Weights of a small GPT-style language model, trained from scratch on English Wikipedia: vocabulary 1647, 9.86M parameters.
MLP neurons of a small language model. Each row is named by its layer, matrix (up: input weights) and neuron, and shows model dimensions 96-159. Each number is 200 + 20 x the weight over its row's rms, rounded and kept within 0 to 999.
After each neuron's rows, "fires after" lists the tokens most often just before its 100 highest values on Wikipedia text that the model never trained on.

L3.up10,220,224,186,203,191,179,179,194,196,186,214,204,196,224,193,197,207,205,189,225,210,208,188,210,178,237,175,208,198,208,173,230,196,167,219,197,206,174,177,168,167,213,185,201,179,158,166,186,226,202,194,194,211,223,236,173,196,231,202,212,203,180,214,185
fires after: " b", " G", " g", " B", "G", ","

L8.up425,214,208,210,222,208,173,223,178,218,200,157,193,190,237,199,210,178,204,178,187,197,246,218,189,182,208,213,224,167,164,216,179,208,225,182,201,185,204,190,181,196,176,167,176,207,206,210,205,200,183,174,174,184,221,183,154,208,256,195,185,209,203,228,223
fires after: " p", " a", "s", "P", " in"

L5.up449,184,217,206,219,206,189,209,183,185,189,223,201,218,214,195,215,207,214,186,200,168,190,205,199,175,199,248,226,211,218,224,195,157,185,192,213,203,237,248,193,194,212,207,200,217,196,191,217,222,189,223,224,200,198,204,189,178,204,205,192,217,232,232,191
fires after: " D", " d", " med", " bel", " f"

L5.up603,179,187,208,162,211,212,188,220,179,199,210,193,194,186,186,206,184,197,224,188,181,172,168,182,222,221,211,204,182,196,160,199,205,193,218,164,205,232,210,187,204,175,175,221,204,213,210,196,210,196,189,207,201,187,171,237,249,205,201,205,183,222,198,197
fires after: " H", " h", " F", " v", " f", " V"

L3.up209,209,237,250,198,196,188,162,202,186,212,198,200,198,203,153,210,197,203,172,170,205,175,214,222,211,193,167,193,225,234,210,165,243,189,209,206,206,229,175,171,191,241,192,181,177,184,196,201,241,198,211,175,205,194,170,167,213,193,229,181,173,241,219,171
fires after: " h", " d", " re", " home", " to", " a"

L8.up151,211,199,206,186,194,214,189,196,237,193,187,209,196,216,219,211,193,203,193,137,172,205,179,205,241,199,185,198,205,210,236,210,201,225,239,203,229,218,192,211,227,216,174,188,227,167,200,192,174,182,248,209,172,214,204,199,226,196,146,176,185,227,179,239
fires after: " E", " O", " F", "a", " A", "en"

L8.up396,191,182,185,221,249,212,211,215,219,179,230,220,159,225,173,167,214,178,184,196,203,184,224,199,214,192,206,260,172,169,192,181,201,207,214,192,208,220,218,190,215,177,162,237,210,220,230,203,213,207,203,207,195,187,207,222,197,205,220,205,193,216,196,208
fires after: " H", " h", "I", " a"

L5.up26,190,189,225,215,207,229,188,205,217,208,170,227,202,215,209,173,219,221,194,200,223,205,171,216,202,198,200,175,226,222,215,196,188,216,211,230,185,164,243,213,191,168,164,193,234,166,190,196,195,197,197,184,206,201,203,215,227,190,191,207,219,180,206,176
fires after: " O", "E", " st", " E", "ra"

L9.up519,213,171,223,199,228,210,181,204,219,179,214,208,198,168,155,200,188,201,243,202,238,234,208,224,181,233,185,163,211,172,201,195,231,236,199,188,211,206,193,176,198,196,197,198,199,178,206,178,194,206,220,153,189,219,212,197,200,207,195,182,224,196,224,202
fires after: "u", " a", " he", "al", "yl", "t"

L3.up468,209,210,238,216,202,171,192,208,204,221,200,215,197,209,229,194,168,195,214,180,201,197,166,215,193,227,195,179,202,224,206,224,230,200,235,208,194,211,190,190,250,197,227,205,206,214,226,153,208,199,218,196,199,224,184,191,213,171,223,223,227,191,219,206
fires after: " D", "D", " d", " L", "-"

L3.up15,228,212,180,197,203,187,167,201,187,185,165,211,185,187,181,184,200,233,195,214,235,236,189,172,217,168,214,201,175,167,208,156,209,199,213,212,178,205,191,205,237,189,166,202,248,195,213,145,184,207,223,170,203,210,218,194,220,173,199,200,226,183,194,171
fires after: " s", " S", "S", " ass", " Ass"

L8.up644,177,171,223,180,191,194,193,224,243,207,235,205,227,225,173,197,195,190,208,135,160,233,203,203,153,186,178,166,205,194,227,195,245,216,206,211,159,203,227,208,205,213,165,181,195,183,209,181,209,186,210,196,243,209,203,189,209,215,212,200,194,209,177,202
fires after: ":", "0", "1", "2", "5", "3"

L5.up392,186,215,195,170,170,189,220,182,212,193,201,196,196,236,188,203,152,222,208,222,181,203,176,182,189,199,192,229,228,213,211,155,202,208,191,204,212,209,174,192,185,168,191,203,183,204,216,271,189,172,223,179,220,188,206,209,164,202,170,219,197,176,217,208
fires after: " p", " b", " B", " sp", " an", " P"

L12.up287,214,189,205,187,217,170,203,183,200,210,187,210,173,216,227,230,199,221,170,204,186,198,185,197,196,227,202,207,214,186,227,185,216,210,197,212,220,152,194,197,220,210,224,204,210,181,225,230,185,153,170,198,188,181,208,184,200,193,203,211,194,204,179,239
fires after: " ", "\n", " |", ")\n", "s", "ver"

L15.up439,197,181,198,188,198,200,210,221,164,247,224,197,255,224,199,223,163,181,225,203,195,184,188,206,192,183,239,172,204,221,177,196,187,216,190,197,219,168,197,216,181,223,235,210,232,162,206,206,205,186,193,215,181,191,190,215,219,197,189,203,219,209,203,197
fires after: " ", "1", "2", "4", "3", "0"

L12.up350,208,180,212,185,203,187,204,212,193,237,184,206,181,197,173,200,197,206,190,230,249,180,202,195,187,207,181,226,191,231,173,176,201,227,214,215,200,206,218,186,217,206,194,190,192,246,210,183,227,202,194,173,197,184,223,182,171,197,195,190,234,175,199,198
fires after: " S", " R", " D", " M", "S"

L12.up479,179,203,198,209,183,190,234,178,173,227,202,245,233,191,197,196,201,191,170,221,188,178,191,230,214,182,180,221,165,223,219,177,206,232,217,206,170,185,191,204,182,206,184,239,199,212,199,207,204,228,184,202,198,205,221,211,207,206,218,240,224,214,182,173
fires after: " B", "b", "or", "B", "ree"

L5.up175,192,202,182,210,211,185,234,188,212,191,179,240,184,185,229,233,218,208,159,180,188,219,208,188,191,210,227,170,164,221,237,193,206,206,210,199,168,193,177,183,213,222,180,171,233,188,229,203,193,181,172,241,230,191,181,236,210,229,230,215,176,189,176,198
fires after: "\n", ")\n", " d", ";\n"

L3.up602,234,215,191,184,227,191,192,191,185,219,215,182,204,201,218,167,179,261,196,196,217,202,159,201,183,225,201,243,239,189,166,209,205,202,182,184,204,199,200,172,186,177,199,186,204,195,176,222,207,194,189,181,201,198,198,175,194,199,206,220,192,182,217,178
fires after: " g", " G", "G", "H", "T"

L9.up711,182,218,204,216,256,219,196,212,193,183,172,226,241,194,210,166,188,220,196,218,210,199,199,173,170,197,214,199,197,197,213,161,206,172,197,186,214,162,200,223,185,164,179,194,195,235,149,186,183,183,243,189,181,148,208,211,184,198,223,191,186,208,195,176
fires after: " I", " Z", "z", "y", " R", " M"

L3.up380,172,201,198,217,212,227,191,184,223,213,181,171,207,222,234,189,212,206,237,213,154,191,181,205,186,210,219,183,203,199,217,193,209,207,223,197,173,192,167,230,209,194,198,223,173,220,183,134,217,221,186,184,196,188,222,205,173,223,192,223,173,182,182,172
fires after: " m", "om", "augh", " M", "m"

L2.up577,204,184,206,182,192,214,176,214,171,199,200,230,173,191,176,201,162,197,189,205,174,230,217,183,264,193,219,171,195,196,229,200,201,199,182,172,228,223,201,168,183,223,189,221,205,208,164,179,170,243,198,187,237,175,210,222,189,189,218,187,206,212,161,189
fires after: "2", "1"

L3.up494,208,206,212,169,166,202,175,206,200,205,186,209,185,190,212,185,187,212,167,192,192,202,197,212,184,196,197,203,185,200,212,215,210,245,188,219,228,176,202,216,197,210,231,219,200,176,219,230,198,193,251,180,207,200,201,206,229,191,206,200,173,218,158,187
fires after: " e", "-", " E", " O", "E", " K"

L3.up767,216,204,233,204,227,166,162,202,193,200,205,221,191,204,164,208,219,194,162,195,216,242,162,176,178,197,225,192,183,172,182,187,192,224,167,188,204,191,182,182,180,219,197,204,195,192,217,217,170,162,192,203,225,204,190,207,203,183,222,192,198,187,194,206
fires after: " re", "-", " F", " S", " \""

L5.up146,202,186,206,223,196,199,204,192,205,154,191,195,256,190,197,171,210,207,171,201,210,201,198,164,180,232,204,218,229,211,201,196,197,223,202,201,220,186,168,207,158,209,179,224,174,203,212,193,194,154,236,175,225,172,199,197,156,217,238,220,181,213,188,193
fires after: " M", " m", " D", " R", " K", " h"

L3.up387,202,234,216,214,180,180,197,181,172,192,210,190,169,199,202,182,177,192,175,203,199,180,206,217,192,188,218,209,193,196,230,215,202,202,211,226,176,209,213,219,211,222,213,224,213,235,210,218,226,175,189,199,208,227,192,210,210,196,230,201,199,230,229,211
fires after: " D", " d", " re", " dep", " inc", " comp"

L3.up615,199,192,209,196,216,174,199,185,193,216,224,183,183,214,183,189,169,228,210,217,216,196,152,172,192,210,196,235,187,167,224,186,208,217,190,176,166,200,209,213,200,195,204,195,249,220,194,158,219,208,183,181,182,192,214,191,211,215,194,198,208,212,222,197
fires after: " B", " M", " c", " D", " p", " H"

L12.up165,185,197,218,201,185,200,218,219,159,196,208,192,180,213,226,195,218,215,194,194,184,237,198,230,209,188,217,224,202,208,161,190,175,172,216,222,218,193,206,184,194,221,151,211,220,163,222,193,213,192,193,214,202,209,220,194,198,228,182,236,176,257,212,197
fires after: " |", " Total", " P"

L10.up568,186,193,196,216,224,197,205,199,229,189,217,178,205,204,203,176,174,208,246,198,215,214,192,189,204,193,215,191,186,194,198,158,197,204,203,233,209,199,220,242,195,215,230,207,197,203,207,155,233,200,222,197,220,191,225,199,198,242,185,192,182,208,188,193
fires after: "1", "0", "8", "b", "5", "inc"

L9.up121,195,185,202,205,197,194,198,189,190,209,229,187,206,171,182,208,213,204,200,198,204,215,178,200,201,209,205,177,201,146,219,160,191,190,186,196,186,226,207,186,224,195,169,199,163,225,216,189,210,211,168,207,248,178,212,195,213,202,277,205,186,194,197,205
fires after: "1", " the", " as", "2", "0"

L7.up440,201,209,233,204,225,202,161,212,183,238,197,197,192,197,191,180,157,189,200,191,212,214,195,178,190,212,236,197,198,195,221,200,182,217,190,232,235,200,187,196,172,214,217,211,191,169,213,193,157,209,190,223,194,182,196,208,185,197,186,195,203,194,193,203
fires after: " C", " re", " c", "-", " Re", " E"

L3.up56,243,166,187,178,192,201,208,195,173,197,194,190,221,212,216,180,207,207,204,223,197,205,178,212,143,233,156,218,214,189,196,222,199,231,213,198,206,218,218,210,185,200,184,233,194,175,181,225,192,198,217,204,238,185,188,197,166,239,213,198,207,196,198,204
fires after: " g", " ele", " O", "P", " P", "ib"

L7.up610,198,212,198,201,200,180,200,191,210,190,180,204,205,222,220,181,215,171,192,169,195,172,229,177,207,195,195,238,201,205,199,174,196,205,229,199,194,183,164,219,162,238,206,224,191,205,215,228,230,225,215,197,183,163,165,212,200,168,208,177,171,226,180,203
fires after: "\n", " Party", "er", " Re", "ter", "ry"

L7.up375,221,200,178,172,216,208,229,189,193,206,194,241,214,172,182,210,162,161,151,227,182,202,194,244,243,177,172,220,180,209,200,219,158,249,211,214,192,223,205,200,190,175,222,224,192,189,206,203,233,213,196,165,191,213,200,193,190,197,198,194,190,184,207,203
fires after: "\n", ".", " B", "or", "ute"

L12.up57,200,205,184,178,196,207,202,178,158,202,192,190,192,206,232,179,219,191,203,182,255,191,198,204,201,237,209,195,169,213,163,206,173,189,166,183,198,196,159,213,203,202,224,217,184,214,224,192,214,205,181,226,216,218,207,173,209,210,195,200,233,226,190,198
fires after: " Ch", " the", " G", " h", " ch"

L13.up230,185,183,180,150,218,212,188,189,231,217,226,194,192,201,212,208,211,229,175,175,185,187,191,185,175,227,221,170,206,226,196,194,234,228,196,184,214,214,195,159,176,216,204,182,209,213,190,220,222,188,187,180,215,201,222,207,222,182,217,182,212,222,183,206
fires after: " T", " K", " I", " D", " st"

L8.up518,199,202,216,233,213,146,218,187,224,182,190,190,187,198,219,235,208,230,218,161,198,231,208,187,201,207,217,167,183,180,213,215,177,218,175,227,199,201,195,210,229,202,175,197,193,215,227,227,171,192,214,212,188,228,233,220,196,197,183,165,159,179,206,207
fires after: " cons", " St", "id", "st", "r"

L3.up508,161,229,197,154,173,180,190,195,199,190,234,187,160,234,191,231,178,212,198,223,202,176,188,208,170,203,172,202,183,183,198,209,230,199,210,198,187,228,193,230,158,197,191,175,194,222,192,216,202,198,221,199,236,189,213,183,188,189,205,232,228,177,195,209
fires after: " b", "ough", "B", " B", "A", " f"

L13.up761,221,210,209,187,207,194,213,221,196,208,173,165,186,225,181,212,196,213,209,219,205,214,186,176,211,207,208,215,175,191,194,187,196,201,206,225,206,229,204,225,203,196,190,186,179,200,207,188,214,197,213,189,204,239,200,247,221,201,199,187,192,231,215,205
fires after: " c", " ", " C", " con", " Or"

L5.up54,205,201,207,210,210,203,217,185,188,224,208,200,221,202,207,186,212,187,210,219,220,194,237,160,193,256,183,198,152,195,197,178,186,219,189,226,222,202,188,180,184,204,162,274,201,217,202,187,204,195,155,179,240,197,162,222,171,194,202,216,194,223,199,208
fires after: " v", ")\n", "\n", "v", " V"

L3.up504,177,185,205,172,187,207,185,200,216,220,189,208,197,209,186,213,204,203,194,209,204,174,193,149,190,227,162,207,225,187,180,210,236,205,188,177,253,218,187,189,200,197,197,222,164,194,222,185,238,196,175,200,182,226,157,204,198,210,212,265,228,202,170,184
fires after: " D", " d", "red", " F", " T", " L"

L3.up345,197,198,221,198,194,210,201,195,191,175,212,218,194,217,198,196,186,187,222,197,175,207,190,149,211,213,248,216,191,196,202,182,217,191,192,214,212,210,199,179,267,204,217,193,193,173,178,218,194,199,182,181,178,232,219,238,209,203,191,171,167,220,186,216
fires after: " C", " c", "c", "ast", " dec"

L5.up738,217,218,176,168,213,222,157,141,201,223,195,215,176,186,236,197,185,178,217,197,241,210,183,180,197,191,183,173,228,181,176,200,205,215,225,220,226,200,138,209,191,230,210,229,195,210,200,189,193,191,202,185,186,222,176,184,205,187,195,204,216,207,210,190
fires after: " c", "og", "h", " h", " f", " ex"

L5.up502,218,208,180,190,203,176,245,182,202,189,221,221,262,193,220,159,236,199,185,217,189,205,209,209,192,228,184,215,197,233,196,196,207,214,199,186,205,192,217,196,230,213,196,204,196,185,195,210,175,184,199,204,209,182,167,151,183,230,184,211,207,181,179,215
fires after: " p", " P", " em", " app", "P", " O"

L5.up34,230,227,184,233,213,201,213,209,200,202,201,189,192,212,205,183,246,244,196,174,215,205,211,202,224,187,201,192,168,182,200,131,233,199,229,181,178,206,221,218,216,208,192,225,227,231,227,193,187,203,214,168,156,183,252,177,214,215,225,209,190,192,235,186
fires after: " S", " U", " M", "S", " Y", " "

L5.up65,182,185,197,214,194,194,175,189,195,253,237,221,188,210,242,186,208,203,211,191,167,168,177,194,178,185,202,183,222,182,185,228,225,215,208,220,206,209,222,214,204,208,180,181,222,181,150,175,204,190,190,211,201,206,199,206,206,170,244,183,210,166,221,233
fires after: "I", " L", " C", " D", " d"

L5.up425,243,209,199,209,237,214,184,185,193,176,203,195,200,182,223,196,178,203,203,191,162,186,207,186,206,181,214,169,196,180,219,192,228,218,208,206,208,206,198,220,199,197,219,232,148,209,205,202,146,225,209,192,210,189,234,196,154,213,175,192,202,218,203,183
fires after: " M", "m", "em", " m", "im"

L10.up202,189,170,211,171,211,179,189,193,177,203,135,214,173,181,171,207,234,205,209,256,199,227,186,181,210,198,198,224,205,182,228,193,192,214,202,189,173,216,158,195,200,230,174,158,201,204,183,228,194,239,206,204,165,196,220,197,220,200,197,183,202,162,175,224
fires after: "i", "he", " he", "ic", " The", "u"

L3.up435,238,197,201,171,194,179,203,192,193,207,198,201,208,187,176,191,170,233,186,200,216,176,175,205,187,194,197,207,210,204,201,157,211,215,185,191,178,228,194,202,173,178,206,190,203,226,208,175,224,193,166,174,183,172,195,216,192,193,205,228,208,202,221,169
fires after: " S", " M", " p", "S", "ing"

L7.up368,221,225,203,160,192,206,226,191,179,185,238,157,195,201,214,235,206,218,149,220,201,202,213,229,177,221,213,218,209,214,213,201,192,230,176,196,175,234,228,175,194,205,176,168,193,187,196,187,222,164,168,189,213,207,164,192,179,167,242,191,201,217,199,203
fires after: " D", " d", " A", " de", "D"

L3.up566,176,185,198,158,174,183,201,197,203,196,183,182,209,204,218,203,205,211,182,212,157,215,192,211,196,214,219,206,199,202,170,220,203,208,192,244,191,218,199,206,167,194,161,172,207,209,229,184,194,189,189,195,187,231,213,173,225,208,197,189,206,216,170,180
fires after: " B", " K", "nd", "ld", " P"

L5.up298,195,179,216,203,208,203,185,219,173,220,177,177,213,204,215,224,190,217,172,191,200,226,184,235,195,155,174,204,193,210,205,166,196,189,203,200,203,188,213,174,242,198,196,239,210,211,231,191,165,203,198,198,236,226,182,193,208,199,211,233,178,196,220,214
fires after: " V", " v", " P", "P"

L7.up742,241,196,203,209,211,177,177,169,191,201,221,216,213,241,178,210,151,162,226,196,147,187,223,189,225,206,175,204,191,213,237,176,176,209,187,213,227,190,196,192,210,215,209,185,211,185,179,212,173,230,199,179,213,224,206,166,215,190,177,165,192,222,201,206
fires after: "1", "ie", "-", "re", " re", "es"

L8.up392,228,205,177,203,212,201,243,203,175,222,207,197,193,187,212,203,219,188,202,204,239,208,240,198,195,215,180,214,170,180,189,185,229,210,191,186,224,202,211,194,195,220,177,168,153,194,219,201,193,174,241,211,193,188,210,161,175,241,190,199,181,187,205,187
fires after: " P", " p", " in", " ind", " Pr", " An"

L5.up524,183,189,198,242,211,167,160,224,181,193,213,188,228,182,176,222,163,218,237,153,181,205,192,201,201,205,182,211,201,170,199,188,210,151,196,206,227,209,230,206,201,194,227,203,200,204,170,182,226,181,211,205,184,194,204,231,194,207,190,224,186,222,220,186
fires after: "1", " J", "0", " Z", " S", " M"

L3.up293,182,219,210,204,172,193,199,175,189,180,175,181,193,148,242,192,219,224,203,169,197,199,219,203,239,197,180,213,176,233,241,244,199,220,205,226,187,172,184,216,175,193,195,211,209,200,231,200,190,197,207,180,184,186,221,231,176,203,211,180,143,208,209,205
fires after: " st", " app", "st", " ro", " R", " St"

L5.up699,180,205,202,199,186,196,206,192,177,220,230,191,192,214,177,176,189,197,210,206,175,210,211,175,220,183,206,178,196,169,250,174,224,219,189,192,175,199,187,223,206,213,201,165,198,185,194,202,167,227,197,193,256,195,208,189,193,203,203,196,195,224,201,172
fires after: "1", " trans"

L10.up555,207,208,176,184,178,176,192,203,201,205,215,187,169,194,194,208,230,182,156,232,222,192,186,206,193,199,179,179,217,195,206,184,210,199,178,215,196,163,175,211,199,200,224,169,196,216,186,232,191,208,157,199,181,211,246,189,214,206,179,193,210,148,193,228
fires after: "i", "a", "o", "e", "u", "he"

L7.up1,176,190,210,214,195,185,189,195,202,208,202,219,204,215,233,187,193,205,186,216,202,224,210,185,182,217,164,181,224,189,182,218,181,216,228,214,196,172,225,207,197,208,185,153,171,185,206,236,137,184,172,175,189,228,213,225,194,161,201,184,204,179,198,202
fires after: " e", " O", " m", " E", " a"

L13.up764,229,198,187,190,233,179,209,181,212,223,181,171,173,163,216,210,194,181,180,206,249,183,196,238,229,204,153,177,202,214,197,240,198,242,202,168,191,211,155,177,197,192,208,214,200,212,169,175,200,189,203,164,197,229,221,243,212,182,204,214,209,204,210,228
fires after: " h", "h", " ", " wh", " H", " do"

L3.up485,211,218,181,212,185,164,143,203,203,179,154,205,206,213,175,189,186,192,242,201,201,198,208,207,186,191,181,172,184,190,216,182,212,210,184,199,207,191,206,194,185,179,213,204,214,220,220,179,170,169,222,191,202,190,221,211,181,170,158,204,198,212,233,171
fires after: "\n", " S", " (", " s", " "

L9.up86,193,213,201,202,204,222,195,155,202,223,215,237,170,212,198,163,181,181,203,211,221,206,216,222,163,239,189,185,162,182,184,199,207,213,223,207,185,203,190,176,211,171,169,193,158,207,189,179,220,226,195,177,156,188,179,197,212,235,211,189,217,182,192,229
fires after: "P", " L", "m", " in", "ib"

L3.up326,184,209,211,181,167,166,186,204,209,214,200,180,185,220,191,183,192,183,201,169,219,191,221,197,191,193,184,195,219,199,202,232,220,204,233,184,218,203,210,217,187,227,179,199,203,203,233,197,205,199,218,191,201,174,168,201,175,178,203,245,178,210,197,199
fires after: " v", " N", " K", " D", " ", " F"

L5.up335,178,187,174,212,196,206,191,221,171,231,186,172,228,190,180,231,215,218,192,186,217,207,207,220,198,178,195,184,209,206,203,221,180,218,167,192,238,181,191,200,209,186,179,191,197,187,215,194,174,213,211,214,205,199,234,196,176,188,216,176,202,201,197,213
fires after: "2", " K", " k", "k"

L3.up392,176,192,208,213,242,165,236,242,177,225,184,175,181,174,182,205,182,177,186,223,197,187,213,243,206,214,184,181,233,175,182,207,198,205,204,212,174,203,181,190,198,210,211,216,193,198,199,199,186,195,176,177,226,236,200,194,210,221,217,196,204,195,184,221
fires after: " h", " H", " comp", "O", " ne"

L9.up681,202,204,205,202,193,188,217,209,207,202,195,178,206,226,210,189,191,163,233,217,192,192,200,205,208,175,196,201,177,210,168,203,199,177,205,221,234,200,194,173,207,146,201,180,218,202,169,208,223,180,174,187,189,261,199,189,206,210,165,219,170,173,203,205
fires after: " res", "c", "x", "is", "are", " occ"

L7.up482,216,206,225,174,184,242,160,211,220,222,206,194,222,229,194,207,200,248,178,164,236,198,196,154,185,187,196,204,213,239,201,194,200,212,207,203,169,205,208,185,200,212,207,170,177,203,209,223,237,192,193,222,215,203,199,209,203,194,189,187,211,188,192,186
fires after: " I", " D", " Geor", " Bar", "ur"

L3.up582,209,222,204,209,185,211,200,190,219,208,192,210,175,175,234,171,217,210,199,195,205,195,177,228,243,173,190,229,185,233,204,202,176,227,206,191,211,209,213,176,214,197,177,228,187,193,186,229,211,184,162,170,185,165,202,199,191,172,204,205,195,181,194,199
fires after: "-", " st", "R", "st", " R", " "

L3.up701,218,237,191,213,200,182,187,233,167,216,184,168,189,203,202,205,201,215,187,211,193,167,192,159,153,195,202,241,211,196,181,203,208,188,185,193,240,218,160,206,165,155,161,197,190,244,177,231,206,212,229,178,226,189,214,165,201,173,174,212,221,189,209,186
fires after: " b", " r", " R", " B"

L13.up483,231,237,205,191,178,226,203,218,199,189,216,227,208,215,196,185,180,159,212,197,187,181,190,191,216,180,193,160,220,212,237,226,195,203,190,220,188,179,192,208,184,213,211,202,234,194,157,189,177,195,217,199,165,197,182,190,241,230,191,223,225,162,187,228
fires after: ".", "8", "2", "7", "9", "4"

L16.up215,232,218,184,184,207,212,240,191,171,192,216,200,196,224,202,206,241,215,228,197,149,210,204,229,233,206,186,195,203,224,215,186,197,209,200,207,221,163,188,162,199,233,185,216,214,175,187,267,206,224,227,196,207,216,215,173,198,171,215,190,185,245,209,198
fires after: " |", " the", " a", ","

L3.up351,196,207,197,176,205,193,186,217,243,213,208,160,153,191,229,183,237,236,198,206,226,193,205,183,181,215,176,216,211,195,169,214,195,172,210,201,193,182,182,197,176,175,162,213,204,187,212,223,207,170,216,195,205,176,228,170,202,200,215,229,240,216,213,160
fires after: " b", " M", " B", " G", " h", " g"

L3.up491,199,172,201,186,188,202,199,192,204,219,181,215,219,198,206,224,246,198,198,205,221,197,214,198,145,226,197,210,175,180,187,157,223,166,229,182,206,215,214,211,210,171,171,241,183,185,198,222,218,212,208,201,208,219,171,199,183,177,210,218,194,209,226,200
fires after: " v", " V", " (", " S", " En", " con"

L5.up497,193,184,209,195,169,169,195,204,189,190,176,190,229,186,196,202,203,231,179,193,227,222,219,175,202,212,202,240,161,189,203,189,229,213,204,200,185,228,217,185,206,161,188,198,200,193,197,173,230,195,187,180,166,191,188,188,150,205,215,198,201,209,205,190
fires after: " M", " S", " J", " L", " the", " B"

L8.up623,236,210,212,232,229,184,188,225,179,234,151,185,186,205,207,185,184,153,172,188,172,203,199,190,211,194,196,215,182,186,210,189,217,197,195,182,201,201,167,190,205,212,212,207,210,241,219,246,207,195,183,173,200,194,217,193,219,194,176,159,213,209,204,189
fires after: "\n", " r", " R", " ran", "urn"

L7.up377,205,218,222,190,223,224,196,154,222,215,196,238,216,234,184,210,189,200,234,171,244,232,213,180,197,226,155,183,183,198,183,232,195,231,196,185,194,199,210,163,197,209,218,178,187,200,228,216,191,182,229,184,179,204,218,239,193,158,202,186,230,196,188,198
fires after: " s", " a", " L", "u", "4"

L5.up677,207,192,208,209,220,194,188,207,218,205,205,186,208,180,157,243,167,219,206,196,158,200,204,233,217,228,217,201,212,196,208,179,192,222,210,214,194,212,229,214,199,223,219,190,198,219,208,190,181,235,229,188,198,197,207,206,171,243,191,206,197,204,171,192
fires after: " E", " M", " m", "A", " pol", "E"

L8.up609,208,192,161,188,186,174,192,187,198,238,220,204,197,208,204,201,223,232,169,187,213,173,188,170,173,191,181,234,185,202,219,179,217,227,202,184,222,222,216,176,199,179,199,202,233,176,229,190,235,184,211,188,160,217,226,211,208,248,192,228,213,239,181,194
fires after: " B", " S", " d", " D", " Q", "d"

L13.up388,159,211,197,171,192,176,187,233,198,203,198,214,187,223,211,228,211,165,218,212,198,207,225,190,240,199,195,177,207,189,242,213,212,212,216,203,168,224,200,209,210,244,196,184,196,228,223,186,200,221,219,182,216,202,244,203,214,204,198,188,175,185,187,164
fires after: "1"

L12.up505,211,184,235,193,187,205,236,212,219,202,198,177,189,180,200,211,193,216,229,226,177,245,232,198,183,151,200,217,211,206,222,224,185,181,241,208,192,223,196,220,221,224,193,191,207,198,239,195,220,186,170,174,213,201,212,221,229,219,210,203,182,216,197,219
fires after: ".", " |", "|", ":", ","